{
  "positions": "rope",
  "beta2": 0.99,
  "decay_shape": "exp",
  "final_lr_fraction": 0.0
}
MLP neurons of a small language model. Each row is named by its layer, matrix (gate and up: input weights) and neuron, and shows model dimensions 128-255. Each number is 128 + 32 x the weight over its row's rms, rounded and kept within 0 to 255. Numbers have three digits each. A neuron's up and down rows have the sign that makes its largest values positive.
A block is one neuron, or neurons of one layer that tend to fire together. After each block is what it responds to, as a language model described it from the Wikipedia text at the highest values.

L9.gate26:153155152061105123115047106094114122108133118136158080150156108130152131077145156106083151127131145109063110126166142098156151134144100151167149191148106113136107163169103133165105156089127138157183150140114080100118197094079071135117144136082103133104170170137177144165143096130144116141085164070156166107198160090169139159101118158127180083077140112153144145110142149148111146083156
L9.up26:112094110092129101185146143152172146137091163137108108066114172104163127133176118106079124162100163118049156097137064111135103134161091150114091173124177160141085140114106145160118193132118183135146161141169143099114136103099115186088176146129085110168133150125111127154113129164142118172176138123106119173178064098117110171128131130085191161082108120156136147140201136134118113059126
L9.gate66:153150021211187148156126122113063124144187131097093149125120194167129139100124109117126084100133100084173078137095169138140094066121129147136102149131135130084113130095079196150084192138129167143099150149139113122103104085066101086163157143033138095078132076137113125129144149175126122108156116113107077095087125088145082074144098103103130114082170084124101102074098108118122153123104
L9.up66:192157051077136103145109142169175119136177161118089101138130095142107130121172100098176202111148104137133084171085196126129171128162093167079117112148138182112126138132146146072131118104150125139127137139168104099128126145109156131139101150185115080134125182148181098167227104092118149104105159138177141138116117071124066113083125175156099117096168183112138109172067118145068122109071
L9.gate102:163146137140134121080108155130157103180173179184121110213184143102143149145169136101151145120111176100100131138143076059082093134129178141127125176125107125139150139124102126165081095098133157141126117142082071093089132077131167128137111174180132159161163117138153180185105137106056118100134139081125153130096111156211149078193105129097161095134149053126117161145073144092093110152107
L9.up102:122144162153172101141133131171148126062167182139094142110125159067196161136117162105143133081121204141127141153120121096084103184138152119125141170097152199111090077133077156167112107174147181135116148171123090101148127104122080141105092130138112115146119157059126144139133081139150079080116119131053116092117109155176068116189153191111141152090117141135073162149145135111102121143189
L9.gate120:153172105124114069119184166128138132126133096158089120111190141127138210116209137113080129109128122110117126130151127128086128035226071079077120119086112115146107065105089077146087169096104106174154147147149095097101147119110165141067175174109073112164166196166133156142139128098173184190077122150112176165105148125165110132111096063142164139100143125158115133081112096137081161170121
L9.up120:124119111115104120185168214140161113131105155134131131150117112123180148117121060201080127110069105113111117122137127105068191059134159113121149140150138190152119132137095136107076120142095170131155184092118099126143109109088090158076154136113128039122140226122123139160092088162151169142116157134107091082107083102165171101128157100137125115139121117160081162134145149131103162202154
L9.gate235:109144138091112082163167145093114129072098093142149112158145118080123116164156084106099129101213125130072152119140172102116153089098125122181232156161116141169101159123170097129076172101115071142121118150153155129134197105177102097124163132140140176107144167169120153151138157099095100159144127134155166147130076143118131163102153126114081138090127072143164205092187161162169141171110
L9.up235:092113166148175090058133137162143086148108131138170143103131126099141140102077178085101169124154123105195105140107133136104128145100071152178152126184098150113118115154126135115114086152146137147161159146163151079170081140107087167109126184130112126082112097115101118130104092137106144097094085156121181178189129108100125054078102120087093117170189134127106152134099188205105097150080
L9.gate404:102124112120126105135130165116177106096136058111068135161154125124157145135084150102071115157105209072129153066109132097079133088106126156113203169126100151129115113155169174126133140098147152091087114117108142086203177140121107094096176121123102135095167125115090203106149105142143136109146103122086117122126119090109125120131149154192151150132109119173128130106071158120106092183128
L9.up404:113121080173121053143117124077095083110138059162132132130148083108159174155159104156097126162115125130070128167134063066151130159102103141146157169158171121118090058189102180130101141103155094132173089108156123089210115109113110081106140136114161134155152154112099132107080125094130133113099157127148208114166119135117145155057135146163099118123161193131152080084145137156115120154079
L9.gate610:134163108137118068074181111138145073089085086189146055121085164111183149145114105133151123121137133158091165201105136128077110117114130126077161130079087125062095085078145094138140200096103103139150144139108103092115114143098124108129114119147102156182137109100146114135184106132142145104123116100168089158063145122143099124113139098173104108096155194154090104153130172152121112130112
L9.up610:186166158175082127125192124179154109108079108147117102151096090138100107090216152157153101109092153146133161129108094143105159162176084106096149081150105157137131151135122124200163176102101154103144130160114105134097133087135124165132151097117092095143120049111125127146163145144117169184088136120165125122174204149097165163086106112123121100098063131108111139041138089159124104117104
L9.gate681:153109145153165140097134109106122130054186073114090142129151148135172126148119113114154157146124162116110133072120192114122085079078137129094092210137114145125071198155090133099112126127091109122164113147150074106103129106123122107131130110096170113136167139134189181168152078124078126147127149132104134175103107178115155114151156138096128141069133067130068170180180157172156144120164
L9.up681:167156137116136065130090083128120078171148129149091133154166098152175106161131117101135158139090122083127150115159097145149108157101136128114123102072159115145177065172080151147086091169127201138220122124168094073133125161133147116139128091094122114120150107143152088138175100118119157121111139165140179198166218118144141215155112124134077111075137114130128097167149103171131163150127
Description: Tokens right before a name: the "=" opening a new article title after infobox lists, score digits ("4-1 Liverpool"), "known as", "against".

L6.gate16:151074141128145146149143092120103126161168146147150086117152165109091130079138122141187167118117148171117108170134095134108133090104145123133056181122071149124177211083102177097134127134116098098148126123138134166139142185115173095109120116134107148194083117130199207084128160115163150164166157073141139163149151113174131093200149193124146106111143128195164080130113165089129143156142
L6.up16:081137141218146131128137123150080177138109182114118119094111179112078113096108176125153141114135132134101104112162154126087097116127109104124073140153110116125078141157136129110093190142148118141117114193107125071094105160124187112053148146184166131137085128142105131131064117121110172165147159044175196102114086197164063090122189085039099090149083151071129133155149117191116122159104
L6.gate98:161077149138138097046170120076110089084097160093116121148153079099132100192098114120183146123149145146118167116123122104095134085066100105177084128143132131081167147117054145151099168134108076140129116149092099122125146136136129124088170084099138171106160146124122138096123075045186113094108153169137120085139184092114190113106108111150102129186169131115062124124124161207109157128112
L6.up98:103172107126065114140150087148111139094115141138135163137184150180140112152075132174091135127115118112131185081122118203102155109152099101144059135150063157145102133103175087186096120114112155166154062106194131140129139109171100141132208077145140146143108117132100169073178093135080132119076145144127170160111076155160131144162061125119056109085106116153154102186091125131165138164124
L6.gate275:182119140176135145099172132103127130106137139124148183094109150150098136196118145175159071112141121127081125146164101117111197107110095105085153199102177155154139153141142133142145084179151118093126147145150119096130128153112194128049071125138064146110122125101139088175109118119142156061120145070133117112154147165135096098137124114169174075142102100105107132090124255108172092104112
L6.up275:138118144092048151122111119051109089149070098095097164168141137144114154107128091145117132114075104149069087084092071089148085064093101172098183115102153147159108176113108139113078156169152116115119126148153107126087118116158091128087137123134150078171198176146104136128100090112123121184180122175147195064189126149112080188095128161128155127146116049143113170117108114086154138127120
L6.gate298:055135108104102131114098130128070131109186170162151136161113096108139120128149110133133146098154100138069128190158177063105112123121105154085143138087115099096113131113109103158099171149088132120135073106103167161089150111090161125090127131132160100144172136167121123123070148056133106142145108049167117119162146182130087139083119075165147158137152124168090119130126148110111122112180
L6.up298:159158148118096183117136136160073180129138156055121078069102106100110126144145174124186136128136174112129122166084103070082178132069132141144127163127080150156213153152160099127088071129105143121105155112116111136118140147103108139131150036125168159099187112133136079109102134167170124150111041148090044119122117181150116159110127116069131127114083175113143102173109139136115145122120
L6.gate403:184166099165156107101124157136105128093159143146078114131048117112130162141109162131157096113062099148102133150064168113123133143163121116085099098143161138122103135091084092124126160108123174120153137196110160128092077112144081176146173132099126089143157134150116109150142067134125137132151133127174135123169091116167119124100111138197150106104113169094175125089162082170117140150140
L6.up403:138190145214169158186083177131121141140126116130121081112124122198122119159108110154144164135146104085156048140123205118079182188101153135075093065147141149139142118084094081124128093199122140144161126138127105148141050144102091110086121111137122119061108107134143149122115128186180126095147148112115105170086153098141092136155109105078160159162163135083182085154154176118114127087133
L6.gate409:127088121129090110169092120156161131085122195153092095164135135144143139133129140164099134069082168139095097168151139120101161097093100142100090151163131138185142120125118212148145153092119127159124092179096138107052159162122128128088117145113165137100114149146152113146133095074173151131141121066116137132136216126123148071109178168150122155116119084145132140068149143084100118110134
L6.up409:104148134123142204115153109135124088188089199138094159141102134123148125088107116128135114105093117060204062135139110156125097176167132113123129085112151052128170141118116117109114077172125149161118132183091151148131111125143126133215162158103111204130109107124132166181134096148159088136072141188119097121123204104125084115178106135132133109092097111142125117120170151085058097096144
L6.gate417:146120142124144116130122151130092106108158213146097142111129133193123145096179064189072133133138161169195073082114140110082141107064133133090144129091129097107157102080113121142146151133108147126127128107165104140122128091089100058133133163134201153092113117102157170151039028091080160115091152081130169118148163141182106130108120128106092146184160144103094187100095109114091171082089
L6.up417:133119105159136140044126178129094117141093107118095119110143149118149133183103195114123071094108123181056139142104160133143151098176079127120082155150110126112218176102119104154101168130132109164149115104129106137130143155115181149119124049111144092133140198135170179092128188118151091124124132104116151091164125146145143107090152144167123118118032118076122069085129118108124143164129
L6.gate650:101099082122162181132124158092129126101114183123117161180143068128180126148122102161152133135197174111160083124094140130123162110188103067103143160125128106112090105119121089148103132134110102114149107103113135119175115111115226114093113110210136215092197096115170129180093180096138114137160104114085118130160168120130112115156098167153112124126142079157080111128105136166130097107126
L6.up650:070134083157146104097119083103096113097056156076177082135162112119123067088077115134116138070119147106093198039109114104056141059130151142157124143057094124092154144069149113145174196126164137140157078130162160126085166145113152148130082134090131165146171113110134131145199122124163116092101145099135130133088156078103162186081096100152122116089130055106076134080115098115211145149093
Description: Short word-piece continuations inside rare or foreign proper nouns and uncommon words, such as Cha-t-man, Pu-eb-lito, Iro-qu-oia, and the hyphen in co-production.

L6.gate71:130109093122094100165118105107117148129122119195113138096169125128130148135089107149095132104197096117137137139097215164097074139106118054120112100120120149128091166109116115126172118138091068102122097131099149078126127126143137151114115153187106132110164184175183136146126100126123143153113126068102159157165127120146182148160124098080110122194195125173206088178096122194106187160129
L6.up71:095074118102171113141097087132061080144133109139101127094117098083108170113081165068164093153094114151132127181069184130177089094091150163105096102094177151167178092128107159159092106130179124058048155065111128134156168099153136172170098112117119111173118077072144088088187186117094122169127120130086147122096135163152089121118184150092159125120106093124133167168118118122092141065113
L6.gate202:131138104100071154109117127144090095160137095146142111107131170111151183123119080137093104106136150080094134123118156067124130160124129108074150086120148184142090184069160161143102107129096048189082090087092072150145114131145139115132106135163189171134121108180169131095123130127117108135130131068112148142131122113156085088147123148133196184123112084172060116179094135204138136127185
L6.up202:071075174117154153123141113079208151171096086184105128162143187132176162155143130093086119118123138129071125107117164117179134080086096132066148215158155183112129106118067136138096190156093082076090130097099112123111106160154130102124112120076124082168110090103074124153124139182117126121179156172144144081064097112121150125126149145100105125142134129132114059182122081143145111098149
L6.gate295:151101143154162153178123142169140189102173110199089084066092095096147109142114114180146125115142193135129160122137179104135131150164099079063162097121066107154126154133099125131149081132080086120071107155107093168120162065122127109124104117143093132242124122182103111094160135098088132104095115114083150135086133131132120167154098170138135132142166098168104123204186179127147140098137
L6.up295:118105139153155132142134175100130151106152143102157116137180112111102143190143118150106141118098113169126111145152167170206143162157154140095178123124135112124145137110058160086115144120114105138162078114138104081141138100130159170123066157011133120171109131115118162196103128148133088150117156080096150122127171167120163123083133164141102094122152097110089121118219180171111173115135
L6.gate363:128111117156166124141147139097099106148185103176128165080103134100171114177118098131130084143150142138166126114162152092155144151071100132116123089161131190107091112142085172099088127109154079124185096087077132048060132169169118130152130133148134153116164138105190114153139126123199231103071168119124151156104115118205103091157098117118177159134110100157082100103108096164109150133145
L6.up363:125177127071159095100132186178097156131124119142029153141107125124131128169100213143080119082131108168115076095109161114103148046158151135119118137123097098099137174141093149140116134178097137105143131111104080173163186117154128168138099104133110114199135190107149076142174125106157164133176171101172126076123079159113100132154085153133131143161120158122094112164113064127145130141176
L6.gate380:134168151152119157073127135121083136105162053195073137119138168184131178140108114113117113125116137102125131133125142112123125154143089093164095182112190163082051102119110055148128116142172063135152057144122130136148079123144093124125165151165136121111119112180142123158090145109128149098116165078142138150083116188075098098113090167169153205182188100111062105166132135127121137153198
L6.up380:121168113162142101129146113135195151108148101093107108132145118116141125187073128105163136103139159106092148149157140195151166043123106088098188112061150168131150100110178170143155119091162123097158154211071064121077118151145152084139153162116091064064078171136168153151169133081146141082064160153095124118092151130138144093141129171140167104135148129076119148143146122109112155129129
L6.gate434:178129099142139082061126112139135168119131169147109110107152082100135121155116094132151139134155135102097138135135145156159104080122116094082166134167091100093124140155086096166141132135125076123151046076157038051148136095135177083118110101172118151105182120182191140211094095137176130100071138083095194161112191153116148106166111142123150147128137089203124137083112166151076126184104
L6.up434:120139141164111113116132136077134136076148072164110132147128113061133158147166053165128124126114091124174138126089145114139125144090101123166106054153096147111096144130114100151127149061146107145091157141111170103149052113166134091173168189106159076095142137094085147127117096145071141133079118119134059113104112105050150126158162105081153140127110102083101108142114095108090145148101
L6.gate524:135117149159150174161179110165187117084113157114157126127117113125139159190160095097143104209119188092155114140129145105191102076115151075101099101042081147074094115140130103140134119106168066093037148087144115185149162128180157184116149084089135085119163144116133134145121211130117089117099144108097101144138123156128107096138117127168143122139087071144153103113127068152136129151137
L6.up524:146064081101142120173212100092137115142142160158129134146152126129174195088065160048103178178128173136120092132110147139112088101094093124117106173057172135128101106140139153118115142163142085097162092106140120128176094157175172144145088131112126093190088175129132181165132147090136121143151099126117142126109184160165127111111136103147123133167150155085174078108117126161105127115089
L6.gate646:139116159177186059140149109084109106138119093195101185192089121114136203115087091129125133056180112123145089087116124123152118079121164133083100147079099124110101101063088129113086142081115039110164117121102149134112144159134151185085107158119127112089139149109143176147118075053124150164147138050104077110152175088113162087190149156099128141149145120122094112091142160112043158144088
L6.up646:100111114097098135123065108076096150134177119123114201129173098132133164147146088150119125112151138110092073145155123097108178099154128162097074123085133123098117115143151151120110124188084126128130108152132126093149125143133112142143072126117157105164086117132159134126146106071192137107097086105140129066158138088057184132102174103146148131134228148167155149192090096149125198072116
Description: The verb is or was right after the subject of a Wikipedia lead sentence, as in "Erica cinerea… is a species"; also table-header pipes after Team.

L9.gate21:167196105165166105136185081172101152141146126123206057103115196121129101090135108158169124114160144151149125114207134170097103134124092147202100141141037120172094156105092117165150110164129142126142087109156084100122130085127127160054167111154147141096146146081136109126105094128111166090096159037117109099081101166158168143117125117110146115193163125147134077130155130070123167155110
L9.up21:165157118180123110141091150052172144117106164104122153170181138153174098086135036106129176183174140207126127174203137130101078112132083153121119139160145147128071169044099146164111095184113151136170113152128085137152138109170145092146142119122171075115191113123121170105127079129133086134114198084087208116143184190161145154096140069110120137177125153101147117141171114087126155172190
L9.gate371:104123118153111126133112112088120109110109114131106163200124151088112186114122107125127081111125124128160127051164170184093100129162098073120066098181128132118027167070115119180158118107149138163112072096128127151112184180135114125147109086120118157154154102174115166091162105127086151129107149146137103130192076118094039163165102108156124150126065124098154102100138148156131141148086
L9.up371:113165137126088151140124108141121101138079140121103144081129160181166144122112159109157124121138131162137095130200163152139123093181113099169094139077143115143131203130141136081121162147123154054146123177112096131112112085109152131090156135087077148160134096145180115098158148152111156099157076100134074115107176104163095101182056162164132114182117113109127148127118223147069143093112
L9.gate392:142138085186119113127128111142141071145134097144166109175142148185189118145113122123124109156102145146104181096116084128152120132082122098159124120120084192065136137111073181182151113126107139168143069162084074119104212114170150156098187105119133191146150145156147126166090088087052146102158074096125092089101143173089126101112157079134141125126141122145109110110101097155084083164094
L9.up392:127146138137140134159124143136177041101114109134114104186094146067121114186095122087172126145142133104131076068197074118113121119157067120123146143118068155137125125072134110110130132156182070125149118140080141155054092163131129151072105127133151150134142163155127116146092145116134205160105168064126121172107092129139181115122141078188147147203126112125133082136132132111172123086130
L9.gate400:180159128180126139095124121093091139163135164093104068143099175164113105163139091124081133116124158071121136104154131139149111113153086115137074160154120158082125129159059124083143106123127152176126071160083106114082068102137145147090184084099199072071158119190051178147071100119108143131154120113125109095136123116138106076130153127095124119087094084179121118104109110158156203170111
L9.up400:098151084142152150095131162164128174082134110193116150126111132109102171162087095095067158170144116065104164172072156126114071110081128110122068088093079100131161140177067159122133100095132140144121030067100203159151096120143088128134135177128127167124132147131092164119089088067138156150054119107116132154150117130136184166163200054101127172156141100179100149118120140155112126180145
L9.gate503:084143086172130158146130163113126152145117143148181107164139106135107097131135080153128088121189105150124113114151124118172060147127117121112069176086164121078119158151119160207096120149114131088105095099139111128159138132156165179106118169164161182053175081155076165119112125082092121146099160103075147120064134193187143125127153053144114123106087118143121156116116090085137100142139
L9.up503:067135092107133092153133167111137109158105152120142168199115121169157155195139188151171133086162132086170119178093135139146137113089141149183136087116113149104109149119113149177167163151211100129056123116127137118166165143114170097159073161159069085095133178133146073108143081114079105132183126148154127184141085137096110127130085081204140193141109090105128086131150192106070109105172
L9.gate544:189176150194087169144154147160164147134137126145148069147187093141148062128142189170127111116109129167170159100148076129107112099128139115120127110179118122116086125114169116151148156140118200147145154086167132145113093074178134147131126139087088130140149099107143118133190149127116165149103137106074161050129158131084071094143154079121131108159141106198193114124166128106132201137156
L9.up544:193143074200096145073131145185096109151136149092124137111219116195115115141089108147159154143164123188093140149179147062126174201090114183173149158132133130122075107073093191148108089094113123149104141151131130114112075122150173159115096131155147149078120104107103118075128071149124112135129114053167131143176096128070124163078128080104149107144115154178098080130077128139115132135152
L9.gate637:164139109184179090154145096161156155140152161214197128099127169193104121155114088069147094163090148173109131139117163137157126151153086145113094116122105170122159119071113137145144117148137117095171190119158101146148095125118206099063098137112155086178102154106133186082107130073077122148137160063151132123094177093159104127167154079032118125079126099115117095153195176136065143096176
L9.up637:131102095144141173100253217138097062102085146138156119111122191154104135160098095087157143124095146115087169065159105113170152109120129123148132177136126122087133111113155102124084132153165157114154090139189135114083143046111126150078116130139152114075181159148096159110128155134096165131135093105116162171128138124146111121141099104156144118178125125115106116131127133136069154111117
L9.gate672:116118115170119119084150153101079108158126163152163105121146209146090131182149095110158117101106167111129145125154121119083129137152119088172104134102100134113093175111122120143132066113074136173134089114152119088094116089110204098053138155128121140112158164168128163091167147067139141126075076116148110084119104171112146090170104075136123134188112074138093121117127196109138158146120
L9.up672:162140140110137162127064139082118107149140162110101100188108161123030169185113115133152149118121139079113158141117132196119186135128092099140069126116118133112081109120113126156197127135127167102177111096113122216080129142108111093105107193206221061130131131194111175106109126144084112181122154163173139082153137184107110161121136104200112097099125118105102137118106159151069117141172
Description: Second subword piece of a word split after a short capitalized start (Cha-os, Ko-op, Ve-ter) or after a range dash (1983–84), mostly in tables and lists.

L2.gate535:042165152156157099125075086128179143145138113121086113136167146122107138161123085165108150133180195102120166120128141124163101109103113103139114159124094126122106108129095122112088150098144097141142085136174071108216123096105153077080202108179147169144146124194143165126093133109082141155124093080138157135102133139123094069142126117149132159120080129126113173134132110154119147210137
L2.up535:142209206090104142152106172208103108145107131116159169166101105104112156136156181149144115113129184119159167110086123197134104121089127143112182147166104161147134152204188172117125149112119091133122112133134121116138127143197091185135191109156111121094121131139124143137070128168088117119156098155192138019135080124125134115137121171132120129185149175136103160150156124123124110149146
Description: Colons after field names in infobox-style lists (Country:, Party:, year spans in career lists), plus table pipes and coordinate separators; weaker on verbs after to or might in prose (give, protect).

L6.gate162:178174125117116155054125129075075104147147138133154099088119136120160130165110093158177103106126085129094088151149109147070181162097086135136162100169157107164141153100099131245076073104139196102133120079117110183116180111086126145097108075093105128099176132135095136067114131146151139156144139171110128133105156140183133120110132157166153139149093121133113144119066144165140146147089
L6.up162:169119123109120192181199177142156135161099102082115128087096166123086104122162101107151172169124120162162142161109167144140129144135110102093131115120129077113131134144123179125098138056116169171145161209116146138156119162079151123112145146123096140147200166136200119140114115068148061136157125111120131132138107072131140062160183096126105095112073135126130144153137140145152164142140
L6.gate187:089132160111124131053109099132056115228101135094083161147073169124121121135184141152127088091161113122104139233112123115099141094132101101118073138126183108149186177115163139131130121152149129160142156088074157082114144117141081079151086062119099220117124078082098123119186131141134154139133129102108131090103115098100032087177090111117174161103152157152096143099160123129086116123123
L6.up187:088127117138132145113145166053078067133124134185120192082170124114147189151131115080130139085098168097125154128220188083112131189112145060154154094092102068110171088134059175111078144160095120083127151142150134104153127108113172195077146141113115093171150128141172139069117103113131164099143148099163109152126174112140106084081144121113086151099115157105134084103196136150141178075142
L6.gate212:131140129180053137128101142146174083166082102092168099156151079124131117094140091162149136074149105161154108121134108117115130075104194109108154101167142119204098135139093194182139104159129125144104071141125069129171160148075154160105140141138112131116181162124163103068144113107148125135090114142121138188165169089132117143110183139183125096133142103135134111104117172156136097151133
L6.up212:134117096068158200164158115142172100078085099115117138159149126129145145167150104147088125116165136128106158114196188105124166148114172101124115076066088089123122148106122141169115127114125155110150160089145026120154065121080147106105130132066148146124172132075148113136161129186151157112109142234090117083100063137073174120142164153121172140159131139169097137165158160145123118094136
L6.gate528:176101151151084084125114138141112075141110115146170111165117167156151125147148183173139071090042136106140086101079126153110114103128026116153119114087155207056115161094099157148108140091108212151114134109104151117108100117127064119085159161117105097080134123109085092086161126112149150101136100106124102145158077093111195066119106104178135146127111119119083112097156143114139113138116
L6.up528:098089049078112087112119130132138109121069120181103149134171167157144127131130135115126188078123125129057051059153084146169163092175082129112151107176143112124131137112063145165143104095132090141131134168117136168100141081113119100062179166061097102138181119164182094089112131097152130156101063120100199127129100084139125108076142141147178168091128064105108089108153071138108097116144
L6.gate608:132155100187060114064173165098080099142093132150090138092107173103134100147143143094172135148108108082111182128147130135074141103109097096134097131116126096121145112073142056166117128169111134159124135114138143160088110151085133197125101068143154159140112194120119098135113141081139125133119133106180120150112097151144071098106133075162168095110139113165097129111102179118107183116075
L6.up608:085128080109150142166114086139140142111146179131121117088160125116157105151156141138081133171164135137142132148183096076127176153171137103120131100115162094105154152106204132133119116206114122136129111120138173138127158118062159099114100108122102159146132177115092100174165149120119168123123142134120154172130067139146067110106198093107168151076131169087149081098135102151154124104129
L6.gate611:164084093162079141092185117046127138115103143169142121159154161148112145154116160132156130070107124189053114111096110092115149111112109098091155117140188137109126187116128135131115156125103137155106140154162118107039097124141146120141079061088156144116170166119155146089138105128111176106077139165122127111125184107107158100097135116158140158107128094144079140129098185112092137118131
L6.up611:122181180130125120122118106155129123148117147091137128072097147206142134093078101111076148081099112108158101150124145144155151155142155167071110075130129112161085104153129081175129179137072087149083095170141084112129089115099108154200129078126156119150106108138084150140163082070159159132125185128140087139093120134105156084126114110098092120076103193156181039105139129149126097172094
L6.gate657:128163160156150134084140162150135073141096171162108124118123133154133112171147149112160106182101114145093101127207148148094099102152156081091118112129193134137122149089142128203128198162122255207106163141108163128095120113124146108137126155152120140118094146164142157117118108107101066110109113122146120146173139127170115104112107054106138131152066152120153096097106103182103147096106
L6.up657:127102143125226134147093097149167130163137135147158130160144129110182116148132117145095064152092134177066108164181124121138085110159069130122144124169135141144112156116141122136165139166070161131147112118100168087104143088148154092154133126147101137223093185087156141133123170130127141090160156092132143112132101134110122144168092085124086159074140141090087135129147095103109124139157
L6.gate672:166066131162125178135127162134158104087051165162111135083146129128100168163189070158139195128154115155159185126154092122174120108179101094112183115189144156145128199112134160108128190107116154062199113183135095161115109126024112112146124109136130140080143111148147102142119128116101094099150186103160145122126148138159159097112074057194133167151150147112168163110114139142129151159133
L6.up672:152176094124105128157118147134107072144103151103179096124104113098059145163113125168121066141109115217080139098146132122116177183113170113121187137059106110143144167050168147082092093129153184134110170165133169173132155105093176133072112140141091074138098132111103106099107093166074125081133165148115115070131106117123093175138147144154110136129098142117134079157131133145086128069107
Description: Inner subword pieces inside proper names, mostly surnames and place names in lists or tables, such as Ma-ile, Man-za-rek, Z-ag-reb, Mu-mb-ai.

L9.gate9:094134092162138099088182138140090115179068127123119078106161162156171111119141088111185104116121148124104193160160088166171100118076105145135117104106061158127109096089144128147100100112102151189147152113151097073119144123177155159161115103093186149099119164184134149098089101085087173093114127091135076046108177146090103129129112100041099176151125131150082141088167100078147201145094
L9.up9:128118125172113136132176121122107108151070143163097141063125123148151086125101130193093123159183112138129164144093069083146143122113111157171150142073132094096134119115160135103098193156146097128134148191164154104138129050087176162110139136102130146111115111056143133112135127055107149142114099088099117119105129134152111121128147119111145149157174123174138128080152113137093103115091
L9.gate23:144110141131114121118128142111103132096148094129152131063150111141107157114081099126096137112110125140062156072116149130179070119131099175075066099154160118130093114123059140181160142092113096132124126125033056129105141110111183105132089102087156217193101156138127152108115068105171192136112138128156173100140093086106067115092141113124112114074132048112087149150081133162121174138143
L9.up23:137137092129129117100138110089160144074119172158104101140207121210091118168151100163109174126140112125157146106139116169144129092142064112106122133185136135117104107125104090111149102078147076106145140126105098238158104148120136139114089136200125112138115125121119117135139086122064188163092128092202150180138121111098071121101174086127097144079096139120180118114129145157144207099071
L9.gate67:151156142136175132076140124119137151145175134151165132113117116097155116098181148106166131084130174109111178087185124107149141110069151083129183199174097139100124097099105147150098074103113122134146148163130102095146101125136114144050100135182106092099171181157120103177138107124079115101150122148111137084085136133131062093154151099082095122116151094161111117173154203123177155152125
L9.up67:118152105131130145138093182101164055111079072087111129141080153151133073151182166138135153101180134130099107086145104172143154145137141134106145157220128108133121096161113121093130092094142164152141092171137181120121173154116107116060119156114072103107164160131124086130121125119098153086163097156126118085141136048103105110100147136094095077130167080149138155115122138164121169145139
L9.gate278:144137183154167125133161109121192172115087156183138090160106114114128133153151139053163114141126130164121193172123152198230104121154129103097097152198123164121124080066082194169163147129097108105137139154101102119082150076153160141142141143139145090124185149138150078073121120110107138182093205106104136141119174155161113142106150138068104161128106124145135154182156164164108148146098
L9.up278:093131077143063138064054093106091099121143157110135145116156106129123115116086161110148141117113111112153123132115112180125180101152134097100132174132134109138112113112196158120120115127155138160154152160125170163127092163097164135151122215110085138123147172113098121068131155179091087134202104170124116114106094133097079117045066162090107104122168080065200095144132121183128131134122
L9.gate439:135101139124206149119165161123152177133163133126094114132126167137096191139158162111123108139077166104145072076126108185161114144154155093132138148099160165101151132045128165143135076067105198117124116140106111127147135136113180191063147106111149093183130178118159163115081075105102149132090186080146109139134169220080095172134182065095113158150096121162162144094182183110096135197109
L9.up439:139150140176069108144144132082108115091078141157159133159130124175094119132068109067128132129145116114135105091167127133210062097104125102132123133110137138128104095062089167136138115117149154117131095174128105070111144146136135148118171152109128112144175118102161107079143106107148182164099172121112141098115107164184188089140171118046155141155180131169109078143122152103102153197153
L9.gate617:148064150112073133101158119056142186087133084136133100160053108198102089135123186129136149115099127118110113124117146147120179139118136089158145158131128184091122135079139150160111094131198167135130093140095170119077155145161146113133161185182208132146135102113058153129157069079101130158072084073168147134166097121166124131095120080120105126157129066153128136133062147142111153155061
L9.up617:131094096135073125121107098138078110176079101223091128098148126091167117147126158092129132143122138128077150109146095149166114073095086123124110141118083172100127128107105117190111092122120097201087084124138152156144133116105143120082112127108130114156177103184104094137163135098134118173135159095139167130165137130150079148104113093096152145135116005136111146111138153083144126114112
L9.gate636:084157094186096100051160152209084085154090187122043154139097171155144175150136136143061105106088179093115179064134192116161159131159088127137131112119120103179118165155115112157162141139104157185137185116115120107134142137144170129105159115152156147083161135153130097195165065150147105103109089085078064081144130152140052079131148089097146158101141050105100115128112123162099152201122
L9.up636:067192119159135154102185116123096127119094057143169170176174090123142114164176132176168138141118130165089126114115089126150152118160127165141096124112094121112055144115149090151151106154148132141144127109095140145142149114134179090048079100113139125112143120121149112171141115134150067111161143098176090132165086166124119107076134098161094127153110124150109092097107059141134081119134
L9.gate663:095152150121082158101170110133107140123130141184212137150114101165146133159094087078139129097147157102109195179148140118166183148086100121127173136128185116047095180124171118173181104099152087117082068127153066116118130108150163131110184120120151096108152155177126114145150037127098094102124061128165074102125062128130134087086108113181123147134125117114131151158141137122114157146099
L9.up663:088085122169128146109168118137110055149165188132135145125123127103102098072061135115149126129120142164076121131142111100159176113114126046123156113085164148103153159108201058158083130123163077183104110138166185125105073088095130138082145101164134158110099166157099123127124088130110088119116148067181092159167137126117126130141118042075193128158121129166088093120136087148080136103116
Description: Short consonant fragments (g, b, t, d) inside words split into pieces, mostly names and rare words, e.g. Ho|b|bits, dra|g, Ti|be|t.